Weights of a small transformer language model: 14 layers, LayerNorm before each block.
MLP neurons of a small language model. Each row is named by its layer, matrix (up: input weights) and neuron, and shows model dimensions 80-175. Each number is 128 + 24 x the weight over its row's rms, rounded and kept within 0 to 255. Numbers have three digits each.
After each neuron's rows, "fires on" lists the tokens most often at its 100 highest values on Wikipedia text that the model never trained on.

L9.up1917:141113137140149168111126149089124086172095124086122142148124129130088138075105106080098159102124120109099116100121107106119107132147130101171128143071131098122106090070148120108159089104098149158177093121199089107127140106140140160146117137124111113119104128114129126133134112163133089169
fires on: ":", " December", " October", "==", " went"

L2.up1317:079084084130105117117132134120153101136135102085139156150124135143121152113130155099177143132141090095091133135147182129106127109150132139091147156138124131091165130150110151128102099119152162151121140124108130143159127148099118086097119084106153123152132110114127136124142161103164138054
fires on: "=", ":", " of", "K", " life", "–:"

L2.up800:157123168171132121125151108114146164203132142110122135102117172079153080145143138089113089165139113150134129146165160100091134116091159109080157149116144140152138089192108148097131152107109161108112160121111111136114096110146137102137156171111118127146122146137149113140148134143113132121
fires on: " as", " is", "s", "SA", "&", " formerly"

L9.up605:127146145110172143109125125120128153111123127153124135147167131159101173102134128177131137142111143146080115109136103088126122134137154114102140095152147125116119099172152121107125132121121140123144104137125164132119133133136110114137087115130079101150140080116154112136132109093118124070
fires on: " the", " its", "'s", " their"

L2.up1204:135153137159134137112104151138128111145098146158127149120128132109098162149191134112164135095155134145157110131148165099134112095158111143123153129106181133158198114169176135139073161159153135085094075168159134116105115118124143114135149151155100171177129107143126140164145133132095113108
fires on: " of", "af", " at", " in", " on"

L9.up683:133118133129128131125145130092144093106136138163155152110087103121138128171125100112134165168123152131075064122124116136127157148120116071154094125099132110119161145135085118133164123146142162097129116142153110104120104147069104095122153133165084134103151119115157173118132122126096163125
fires on: " ", " d", " University", " United"

L2.up1291:149129093163108136094117141131115120108092148132154108139147101138155094166100138117147117112137134120087126116119139104130090168102107123108127120134145081142144087150136138110131130132136103136141101112102100130165099149086144094118085168134133115082102118146124117143136100128119160120
fires on: ".\n\n", ".", "==", " adv"

L9.up788:149123115131118134105151169159160151126142093171127134134136094139109088138141129136146137137193115124116165115080112122139127159115124107167161166144181138116136121140126098148151131132084158155102136117130127132116141124175145126136107162157132127163077112158128116125141079106148135092
fires on: ":", " of", " |", ";"

L8.up60:143133085112148145098095117132118131142143104101107156141121150117154156162151128076156094125157102145185132131180188138098138114121135101151127176141117140150119148142125144149087149153141118122114132090173159148156121107139132110103152164099120135133132117153088164104125146181144106086
fires on: ",", " "

L9.up216:123116136133153090114146069130141128121107162130105129121135124147095105160147141091153138167091116108104121119104175099154119105144102125141150143118116138150132142124088155150186119110127155074123105134108137085140117087117152086120126122138087129137145184136146142137116158129133142173
fires on: " N", " an", "E", " ", " y", "202"

L2.up319:112157115122182101145144137113119087106144133156143129177142083139116138109156141141154093110077137137099125094161159081120156133120105170127165094135147136119145117117067121127148113134136154116143101120080109161134109172145174137119123110125122095109162095145160154144096173137112132129
fires on: "\n\n", " record", ")\n\n", " career", "==\n"

L8.up97:166143132169152177107080133185156132172159129167118134124150149160122152102144134104065138117146129103137126101156110144154101141172152088130141138102136154145178103159113137137147148103122129137140130182116101128109141127112167122100076121125149113119146131134110127150121133097109085168
fires on: " ", " ("

L8.up1203:115147154147136128117127120132083120137128074121130158114117141133123154135161129145134081130115132144138117160130109150159144093135106141139141148118160091161094142147103169096095136091122142104159141121130158109094160096126123092127089176151085101097148096124171143095127141098094133158
fires on: " N", " ", " E", " D", " O"

L8.up1470:139124119149131126162161113143110152149130107157144121138148098152074154143114167118128110103122096103143172129165132143110109131127130117115147071122195124083140129137153089169153111136137059173113101139098106141131135129129144145108086122118123116144144127124157117098154097172138146128
fires on: " not", " |\n", ".", " was", " to"

L9.up1552:125124140087118123135115157145113123134129126151152132177141168134152143116093166095143160137166159128171123134146163113126166159144097135111103139120126133132107124085138118118104126118092142166189164143103129167155132150075113101128133084149121117152154128166142109106098101139115139111
fires on: " %", " to", " out", " would", " part", " number"

L2.up591:150107097135139126143099186092098131161117155129121149167103128164078119153122142118112151153149092118126129137127131124114106188133116131113141119089100095143099109127135126150096117126115166111134133109132133152137115133162120173165109087115140139127092159121100135137104175138157079121
fires on: ",", "',", ")", " I", " N", "0"

L8.up299:166152171122136142126170136148124063130096084139100116134120134116082126123088093149107138106116191136110138121072151127157082125129115122119087110100129149120091162136114099105163097100062153129123096068131116129128153143183160142154110104114127136146119122112147121129153140108133060129
fires on: " S", "0", "8", " T", "9", "7"

L2.up1539:139169140137106136096129120154144112132138099123133129121125136100126102143087108132150108144125159147065144137105108122160188178113116101100135105096101124165147102108152089086099081144136125176170117103130125111141185128163112129171143145155122159106104132124131093084147117135135105139
fires on: ",", "–", " |", " W", ":", "1"

L8.up1422:121090138190128134128135102117114140118154162122124112140107124137158146106203102123158131088123122104084147093090139099131128141139116126131129102126109126105140118125142131134133154129141170126121159116138105100142147130124126131142077165151116128134134149121159151153136097131107150092
fires on: ":", "0", " :", " in", ".", "°"

L8.up1672:122179112163186117117153113153092109164126141121089115122121123100156151124148102125098167101125131157118085135151137142153159140164151116136139141131120150152126129099113108149146159134062142128156152175162139085134151131130133131156124160125147117140106112128117148109103144114098114108
fires on: " ", "."

L9.up1873:104122073126156176118153130144139116129116150108180088136146126169107139115156117097098129120151112116130113130094086141147130167119087146132123134126124111130163088127138115173095158112097160133069109134139203159120104142149111127130089148114094138114151119142129166118102119180153098134
fires on: ",", " Party", " (", " hold"

L8.up1911:123133104141106145154119144109132133108109142135106187095077116167114141154150125136081107157143124106110135157122139096114120121112146092148121123118087156124097144137109123161165153128137104140138145147170167154096127101100132130089175134114136129162126086143128153137129140149127135120
fires on: "ol", " L", " Y", " Z", " W", "L"

L2.up638:147103136160176137105164147109094137104097136155140093116131080129116155116151128102116139144150152136129189126134116100156156139109134154117138105101129128149141120096134117114093147097097127128090119101146125126147154143110136091129129131139141134122121129093111140135143129125111093145
fires on: " |", " ", ".", ","

L8.up1010:141129128088145172121118184139103111129124134179089125168141123141125143140127093134143156132160096140120134129116121121130182090106151153145151098153154132120110118129160121156167084149122162142128151119124100124115089132149109138107156086101126156132110148147130103146166117126125120093
fires on: ":", "7", "8", " Sur"

L2.up763:121126122153174115144093156121123127138133130144137144155133139144116115114137145096146089121159105135144150135151139129101131161110169130144152120152183138135164137079101135108121109175128136138134122148099138092124103142124110126124172129153081171138153123150120092159134141137151159124
fires on: ")", " in", "ib", " to", " at"

L8.up41:129096151159148139163083081144141168131135112128158132178124101183145111143110101109165134111101117098123127124134162156150109114130143125117131139130130136113107155111111114088125095098122144114121103116123123113124152118121152165148140134115098122124137125113092172140142154103135154142
fires on: ",", "),", ")", " licensed", " later"

L9.up1834:147109105119131170112135102156168115091149103115111149137148155141149146121122149120150096112171140127131146111138155146119140123150129137150127098151124095160104121160161121145140131134130135124102133118180133100163063139096089121109156111145102132135143136135102114152138141107143117066
fires on: " and", ";", ");", "-", ":"

L8.up1860:117115110162091147098108115110133144121101135131110107141115158158151125113121126099122136128123127134138130103124142092115112124137119117112160148123146151090135150114151104088143121109126112124139138131157178098148127086122126135154126126154111109188161131105162150081122145094114170124
fires on: " to", " by", " against", " d", "-", " near"

L8.up395:117147128182166128084086093115133182143176122134166151109137130152150087101135106136088107117125111116133126129148113096138127154141101106136125130071171113131142097106109099163131126105151138128097159099090128145097133110140135119093133096160114129147117108139137122126132135171116157107
fires on: ".", " of", " who", ":", "acher"

L9.up1140:147126115125153073071111123154126106186141147091145142121141121097126115147151128150115131102158094126158148170133139110110118116131121119134138132110119125181119144158105127109177166129132132138122134151161169120125069164108097164107128148149116099088147119138119127117137173132142125130
fires on: " ", " of", "-", " under"

L9.up984:134106092111115123147128144145115101123101125086120130161125111137131133155154156092084152125113179162140129108171154130121127121123139102139162089117135157103076143112149141159141046154149126129095067148159102166141131108107155112140171116138106127171143148104162119119165123128161125074
fires on: " ", ",", ").", "1"

L2.up1813:146125149098080135084141158115154146161141122127115149119125086141084133110130120126154111138132109109130160146104086132106144093123138124116154117132131093067153140086106169072152139104112139151131152132126095146127118169133106126123141125105107100109123149096074154075120155163119122171
fires on: " |", ":", " (", " ", "re", "is"

L2.up191:100112157094105101170148113164136128144104103134099107115145112154092133133101128139124082136080114118105129124099142129114111158148179117147136086133113131125120145121136135118165142098108117123134175129141160119126114154169137169094111149156125102136123064164122138114130117126147144153
fires on: " and", "ent", " &", "'s", " is"

L8.up696:125122136090102086124127144122166110154150112139123109129086097159104131103187125146127122111136169142116120111115103099150108159122124102098095148141142183126132136131108150105114138147129119181058176115131174119126164122118140139172134118133135124116138108128155139110085112149115141107
fires on: " the", " |", "6", "0", "4", "1"

L2.up974:107124149081157113101103136146143144145136106124117172104143147153098115135116151112119176109132091138130124161050133107094135115143093100102145113095109159121143135099146129106098105145104125112135152154143100179146153113125134130093131169093148123142152103154081125144110137138121144085
fires on: ",", " New", ";", " Grand"

L2.up1677:156080104117099128120128180148139115122128131131103120160110098145116107120120154151142158114132163157098092154149126144128118143197135127158086123147130159082088136120155164107129112127125110128140131120123104105116109111152089115128079114120105155125172125136147109106157124126159144149
fires on: " |", " ft", "ú"

L2.up1027:106111169118122131142101098125141109160153106135129130123121139136089124152113140128119109139136108171099101130130118145145148126099127131077156125088104108126148144102105110146160135115073130109169122145134134174155158171126138116095122127134125138136144125131163170159109186090157111111
fires on: " is", " (", " ", ",", " located"

L9.up393:120127140123144143102155127104183107150157146127151138109097147108110179118127101122132129164106165161079148106154134120144161094135103140129106103128146145118160081160128118090085122133111127129116151136096109136146142129138155114123102093106107118107120083157133152178143116108120138106
fires on: ":", ".", " (", "′", " ", "°"

L8.up7:117068132164107173088113121140123056132174094130106121162130155150107113093146112152105114078108127140162126156122147165132154166099145144176131074121090133116099131101065128162152120111088138134111126070106127139138137110136115098141077149128171139106112072163076127159102124159122127101
fires on: ",", "\n\n", " gave", " votes", " scores"

L9.up871:147131134108125114140117099106088094134142169111156113140112142115101093101109142113089137185119166119132136125111156126144120106142133127121127126138107138152129125132150107098142111111157123126174134113095075151149088090110116113150132103169127126100081132130157083096097104182116143117
fires on: " ", " D"

L8.up1261:140144147132121132129079098136141113090130180149114119145104159136129085127135122112100174103096139173128147114101113117120127133148081130100128172151113139146123107084130112126156109135144095139121109144092113108129121128115124095150118129169155146116136123143124152139126153155180138098
fires on: " ", "–", "ook", "2", " $"

L2.up246:185137117162120110157131192150115115099164077130134131107121129117151115092148089120138093149106162146167143143094130106150102126164144156108132039151156098143104139109098111122105139126144145144125149092161146117098150130184148145170114134127112117107126114139107153103137165158137142161
fires on: " and", " &", "i", "iv", "w"

L2.up1235:121168124150148084079139101146122126145144133141152152112122125131132123096151163145100114108104129087115122101099183121118148131147156129104073103169120134112094139119112115103129140134139133131134142115097147118145139132111092102125151152178123154130123122163142139161074138106153157137
fires on: ".", "–", " #", " ", "/"

L2.up216:152101119127171103166086161140128090144140129123118136167142129155112116143155162112126097109172113109121142120128099146164130118085140123109136142065091098105168112143115112129137097136150128148104157123089134119121120127123116137125141165152101113139138147096105140139160156153193145158
fires on: ".", ".\n\n", " of", " for", " on"

L2.up312:159124097153130147105148163130142077137102124139147128147141132120065103128130106128146103150150140142127114106134112149107105124141130097121119139164105171098185123137118122135081141120115119128155137115143109123103124132089169133125096141100128119120170112128135144089158143123135069108
fires on: " \"", " as", ":", " ("

L9.up170:123105172116158110139125122119130125152104148120096142109132128144122173129156123099116133117110125109157081157160166114103147112134120091137140091112141113141141168110120146134143158104112093111145151144170187136155184134142139153174134120108137163112138126083114180068128126099155084117
fires on: "C", " in", "-C", " V", ","

L2.up296:163112090124150133133087144140154098124117086130167119144111160119148144134132101138080123193131112126117144107111148088093113140108080089095126115153131140121109134129106118153100164142152150126102145145143098129156170112123086108125170090109143084106123152115146154087097091098165080090
fires on: ",", ":", " |", ")", " of"

L8.up1780:126141172150121104121097098135134130117113112093125150130130155107150159067143095148152157136176118126091164093140156112160102124144176136120139148143133126104200129110094179114156096101143112122117134116132092118099141107101115114103119141105130129118105163147157146123103144123111144165
fires on: " ", "′", "–", " ("

L2.up1262:128109108147105105134130130129157098162106139130141117095167119153135104089152111069102135169150049111128145109138110122126108133103146103136157113139172136142145122082127114113113108151155145118106171129121127156109105105105116144127134137154142111123150116130108134106137161159127172127
fires on: "."

L2.up1445:133111142133140122158116135119124095129149139130113188131102154138169117127126118112137111079139135123116120131154133177150159136101084120132113073098123112175121128147137122171115070159162107116132140136120130103126095098087145140133174117178091155100147139081109142108113125150113128129
fires on: " of", "-", "178"

L2.up1222:154177121147132145149114082125124124195093126127124126138130117116173096118153123147127101103116126112148173145166156141126122119158103120136107141177128125150099097132120119154137139157125131109116144114125114160131131153106128126134124128123104093121124127108150137116135106117157081126
fires on: " ", " South", "2"

L2.up707:138176140121126133128136094135142120134143102108142085123096111184164138159111142153129103135132142138116124166105129095151156119109117150094102163114116160151134124155127153134127102120170116190122105137121161118206107145127125113120128096098120108174112103164113096142127141123095126142
fires on: "0", " |\n", "op", " her", "1"

L8.up921:099144110128137107165120126144117125148150112096119124155118137132127114135161121108122115157132156167067094138078150097153163138123116114104111122107107184112123175131114123111184071110161136143123131125159138102122093114121149079123120133137116113094101133125128175109158128122126166129
fires on: " ", " d", "Gls"

L9.up1868:152117116138100108142149101080176157135151142119144149104112129142138161150132132123118170123101124118120131155120145070114105153145130151067092140102129131140096126178086114100109164125069123092144119138157119083089104144141149112125158162102138120133132106140112125145131105119109104146
fires on: " ", "b", ","

L2.up1651:153163131146139113112150102120163120151149139123069162109165140155132101175140104135099113123158136125138129150138127142127147152104120176090129129122123093168097135165120156143160099148138143152115121123123093117147091150090122122165080132073126098169118174143122101097144140133095096142
fires on: "0", " not", " both", " of", " primarily"

L2.up111:133088151139135137098134098124126110137140146123118165179089142107120126155138126143136096140135159139139111120124151089124111107109092145115140129087141093143144124143121137148116139126122118137138147144155095143095179162156131148096154132132157143101123110166132100117170115167159114119
fires on: " of", "ass", " (", " in"

L2.up1116:163092146110133145107159155130122085097165155148117060169123122165143133120108090079141134128157138106071078129135163135168096125179112124111166090141159104122157117127139111118105106106141132141121145156069104133147091156149115075066116139092125103104135100095144190151109080083089136134
fires on: " by", "or", ")\n\n", "\n\n", " after"

L8.up1441:073135127101094136136168138146101115094105105135117160121133083126153161148127164122135173086131084133140136161116081153131127113138089123151099111103108131153151140128139118152160138095117136155123171125116103172075148146123126137133123099173126099145110099107109122078124119140117167101
fires on: " that", " part", " because", " much", "0", " %"

L8.up738:136088133162150170095136124157169131143120134124110117130105127123172173148176147101139096142147103083069135170103111126085118138109110094166104088110131130150100178160129133134116139136150102109133124129126117148131104110127138110150141151106131117109144168109173092114145094128119166116
fires on: " |", ":", "|", "'s"

L8.up1370:125131121087138159129121127125124170115154148176128154116125143137101114162110133041128093135154110153182137086153116103170123145167158111119156112121116145146114129116137112088096141130097184137116140098178129151159140148086131188126090148125120096124124157093137106130178190108166130135
fires on: " (", " |\n", " ["

L2.up1142:154150109111111160134162106141114095097151154144099137124162143087099091125125088122121122077133109083154113152123103114130110130087109137138110125097145146113115150134122123138108177122112120162141108118089140141118113126130118112166165161158126108143073130139119117139181128130139081143
fires on: "0", "r", "pl"

L2.up961:149089133121120171120105103125139131148133169172120123135139100125137146099143144131131177136052122127124108169148106105122120105118093148078139086112102148128169151094091147164123105109146170128143097120111132135125140106134104100162134110112135132136110135144140120132097113098105146142
fires on: " with", " ", " by", " on", "born", " to"

L8.up1284:112109126154163100155107124069126102116159147104150131113082101104131137137147089078115131138151130150131150130101156120144087105108131151090142117169122161137139125107136117122088097077116176117131132111121145141098128148109107125103123109131103127156072134144148111159117130132158092131
fires on: " it", " It", " ", "It"

L8.up236:146135117121117070115128134136120125148124126174125120123093094131110084151092127084100105161140110148089123152128157128119114153142119112120126119105110134087107166131167155128135147144122142144128149141173120102104105129119156140138074134104157131112133115111100129132128131127177150115
fires on: " |", "|", "22", ":", "2", " St"

L2.up1018:113124125172126143110133131140140123109144113144112088083151095139135079129127116127138144125149132113139105100132130107137109159135151156102120166111071122137144096105088100118158125120120147162146124164110111111147133147155105131110136092146120148112123102152148133125162156133161145134
fires on: " ", " (", " |"

L2.up124:140130064145134133162079135064160143174123119109124158109119113140161156143146126096141153106135129153121087174125147160123149128123125149095149145124130171144140140105108094147152146102113119150158167141084097085120138146141186098131117123117092108156150114141137154116080101121151110138
fires on: " ", " in", " |", " (", " on", "born"

L8.up839:154122135118103132162168123095113145131124121122123193150128147150122108166159164108116147129154164137128113081167111102166124136122091099146147156141154129126145103092139123156140124152135108140129144134125149109162148096111140133146146144091133109150066174102135106107143108082130132113
fires on: " |\n", " |\n\n", "%"

L8.up621:135131125158123131141141120121169123126135159088113115155119119154164136111144085109108103129147161157152173131124123107164104150166125100139109153117085142166117112134134168119098174166103167129121170093133147159142127141145136110117096161149104158127098140161142132101098092127121125130
fires on: " (", " \"", " (\"", "\n"

L8.up1469:114072160127109158127128151125173074171140185116128107177075146150131124100140106151165111121137119165097107105099151122148158121088150130105111163150142078158131119126084136147156145125129146105091088137100164110116168157133115103140104148139099135139139131183131160128122102126116124131
fires on: " in", " the", " |", " re"

L2.up1469:139139110146097133149126138149152137096175156117099122164145124127123138123163132126131133112156148087109111127090113124121094134118122151128114101107119136106179141095167128077099163079146183124162103149082139125093132164112163105096117133143132095118131098135150135125085172105145174098
fires on: "\"", " /", " as", "'", "\n\n", " –"

L2.up475:101159128128147116096166126104163117149098182126129127126152107116127124125143084113140182156102097105138125120089173105158129097144110127144128103141136105130118128095116154109126095098109086130106152148119119166137113156070163110128137134085105165135134137112146106106112142143124130151
fires on: " |", " ", " |\n", "or"

L9.up1287:166121134165152123106143089137113171144166130117128151139081172073141151121143119136111121128106151111093127104134110128099148196148143139102133106106151123104118111129137155079128107137088163109158159125113118105116096127113116148146142141132131116146130146152135110118125105146071104140
fires on: " ", " to", " before"

L9.up202:098131116114162170134148126101144117149115095100099161136105136102112137119144090133102114107115092117158134160133119130168170137162134147106133131131127155153129158070099142173096124110088128109105111116158145147125110145114151111105055128175158149099114134120121125137104107097114152110
fires on: ",", "-", " Z"

L2.up946:117113174093168149114132092104160133096128151092114114101202095114177138124117123139149119120081158081132157160154146138115126149143120116165098141125100124091126140116085115107143128157148106137107157094109100136097132121101146189145111151139103124111147150084122130093121119089152152133
fires on: " \"", " "

L9.up1637:169111150118172159130141152158140121160096175128177098145103095155138143138105115126119133140137170124133136117112122162116169101122137112149142131120115079093153116154153141100138111163137098074128111129155131118110153112133156139129094128133111120123094118132134181156159134114121100156
fires on: ".", " ", ":"

L2.up947:126126093143145106124117097121102135094116100146097178102130133117135110133157133132134106111071137127144154095100132156115176155169139136135146126115144110133134115120132104116130165104142114127136119127121126124116144131150147140144118097086133138121134101124191160165151093147116095109
fires on: ")", "'s", "'", "]", "–"

L8.up706:138159136091136187120137121167154113168118093094082179117113149094136109128162137125180139091103142152134125116080112108133185130130130124110069099097109112064107146102136139069118149109188110142159120132123142158139144122142124165097115117083139122122133160126085099108136125116138117124
fires on: ",", " ", "ober"

L9.up166:151113154146162150136109140142092092139101127156101162165134110141117119138151126130108172089131110109155141109085084155134133164140163107093155147096108129147135124128103069146127068107146128163122112115102114085085179073114162135101114096112162109123132114122136162123123145115135172148
fires on: " ", "–", "197", "-f", " F", "199"

L9.up1757:130123130203156155131130107147121125126156137148099092162126078134137115131148128126112102119175138163132142111089171161136160132160137116119103128149122165140099111182121161136123130112095085134125164135126125122063149125126129145108147109133103086115131102096092129115135126121129122129
fires on: " a", " the", " his", " "

L8.up131:145131132115162121100112122135142143111191116107095111136117138126111147141143103115150125147145066123110132151073122116175092166096121132097103120170162101145130096140139177144180111155118168098140148142111140107144142136092125120151101138172153096132144120115111115141145107125120139146
fires on: ",", " –", " and", " as", " with", " +"

L9.up369:149139183145133130113070141147120154127148094143148137143132087142119137135133118153129126107140144135086113090091147112124088110134148113109110102190146146086110120109155126115113145114061080120150127091102151149112110089144109114130132107140129121115133131129122101137121123095120128113
fires on: " the", "'s", " a", " its", " his"

L9.up188:099083127123139141103129132099134090142123159106124119172097134143130149166107120119159146144115088121127145134144158129125147116128191116070150104161111169148120156137124134092150148127088143073135113120125161121136144160071091138102134160092091144176117143112112156119114110117125108075
fires on: ",", "),", " by", "Mal", ":", " for"

L9.up843:131123152135170121126142131128105147147159137144110085165090100126097155128106115078101128125144100110142129140082127123094107133121108160162186120168139125131117160126151111125132123113114146161148141129129095136121123106133131099119141121150161135154136114139099094119146139119110170103
fires on: ":", "I"

L8.up1886:117137128122165120135096112119139116170142153097150122148124172149158089066134147120156120120101082120123114117158123113131123163144141108070130105114129143155140131141128178118133135142145093143165171147102139114128146128133137103105136090158141170124123160126147139140121113095116128119
fires on: "."

L9.up175:082155123164102090080138100143172118112085092146118111119130177110142086101146120133111135161167132131106106061134164137131147110097151104159153112152150104146152119165142067084109157063106133119088140100146113122157131126126135141180140150096145082189097159123187119126120168114109144142
fires on: " ", " (", " sh", " h"

L2.up634:105110151143107178116110130148157117140154183124123119147131109126109162142180105136087131103106103096102097140117108105156164158105104154215107116144121151144124099113157121082135112155144118113114138089123170120103148148096093126101137115126152175128135130155134145151095122157100120083
fires on: ".", " as", ").", " in", " this", " by"

L2.up1205:110109071155124138147134128110131139162128185166095115138177125108138095127122133096168114106109155101110165141155089129145152123118085142155146115122170126106097151124098134129119118149114111134093133066142119149115135123103109112142086119138136106167089187129155143135138145143074105158
fires on: " |", ":", "-", " |\n", " "

L9.up809:088122133143155146099117118148119152136118160096127118138140120138091147135086122121159097148101142125124117126125120147121140123147101137147157131095114143159207112131127138131143097120146138138163086138123109089143146110184164116177083086131066114110126180135158110153129134116114164115
fires on: " ", "′", "°"

L9.up826:101159145151146095115119114093113164133150086163128118096078123172097147166152121145111143109089108128103173046108130098112136129127105112104166188145143150114138112146131097122175162125119105172096155125144119132119132076156179126121131109127151098131135133138119144140127152130142118143
fires on: " the", "'s", " this", " a", "’s", "'"

L2.up1521:139115112140118111164125094175129154142154193136149133125101100126144097151143124116107131150119168125119132131157095117144113112122142162142118074063164125071111163094150116122129155110145136118122166140133115120077057157114137144169136117129134109108114109122098129121178159133126141135
fires on: " |", ".", " the"

L2.up704:162145118117119099099142144137144129120121161167123163122166097109126125139180126107182156092100143123161165162125174083169107098096115114084145134116069120162092113096142118161137136091094099129168130121126116121082120132104128126148074136136101114127152139136177107123162161153127103164
fires on: "g", "im", "j", "ig", "h", "f"

L2.up1406:123138074158139153121099135122134065154125126100122114128117103160084138112088141142142142104161151132109168083071106107147120143132117098086085114132114116109166134126097127104151123139128123121150107162085165113173125103103118126099153163179139168110090120106128138113139164186147163135
fires on: "The", ".", "-", ".\n\n", "A"

L8.up790:109110122120165126117140147113074124095130149119114108146143150124077103118156165101085109138131110091108146163126144167147121131137125094147132117139177096141158113110102114087116125105113142139114175155086105133140123129125176141120111159149149137087140123110126159099132126178122117127
fires on: " ", " died"

L2.up1583:088162141101106109101147104159119173126141136102116109157188157173104112109123110154120142116122138127147161161109119103130143133110133144105141125110141068111088086134113159141146134122135156117171089148115101154119105147120085149136086151136133126154158127139143165139167149120127142163
fires on: " of"

L9.up1563:132126109129130121132113096122097156064119118151125164107122155126156166143139098107088169129136130136162117138124091129138141103144131153122132145133117161119144155134138190087098098137088156106144114122152140102114097081132134125157126133132090151107144126147122127139115133115187107127
fires on: " D", " L", " Inc"

L9.up1535:145092154122145116101130156107142119106107132143117117090125108144118155118141107101115128130144149133093107097140138144140149122163161129125139083124115180106140166174141120137117159117158104130148141137136118142099117146118163141107137112108161135127132176102088166142149140119134111127
fires on: " /", " |", " the", " of", " ("

L8.up1491:130120114129130101101125138134144090111160116114115122140152171164146160127146136092134132154155117149117148168089151113150046139091147160126111108123147152152098120129124133128127197107143176114153109118119125130096147146166156128105156135112134079180143137149110157133128124153087125135
fires on: ",", " –", " +"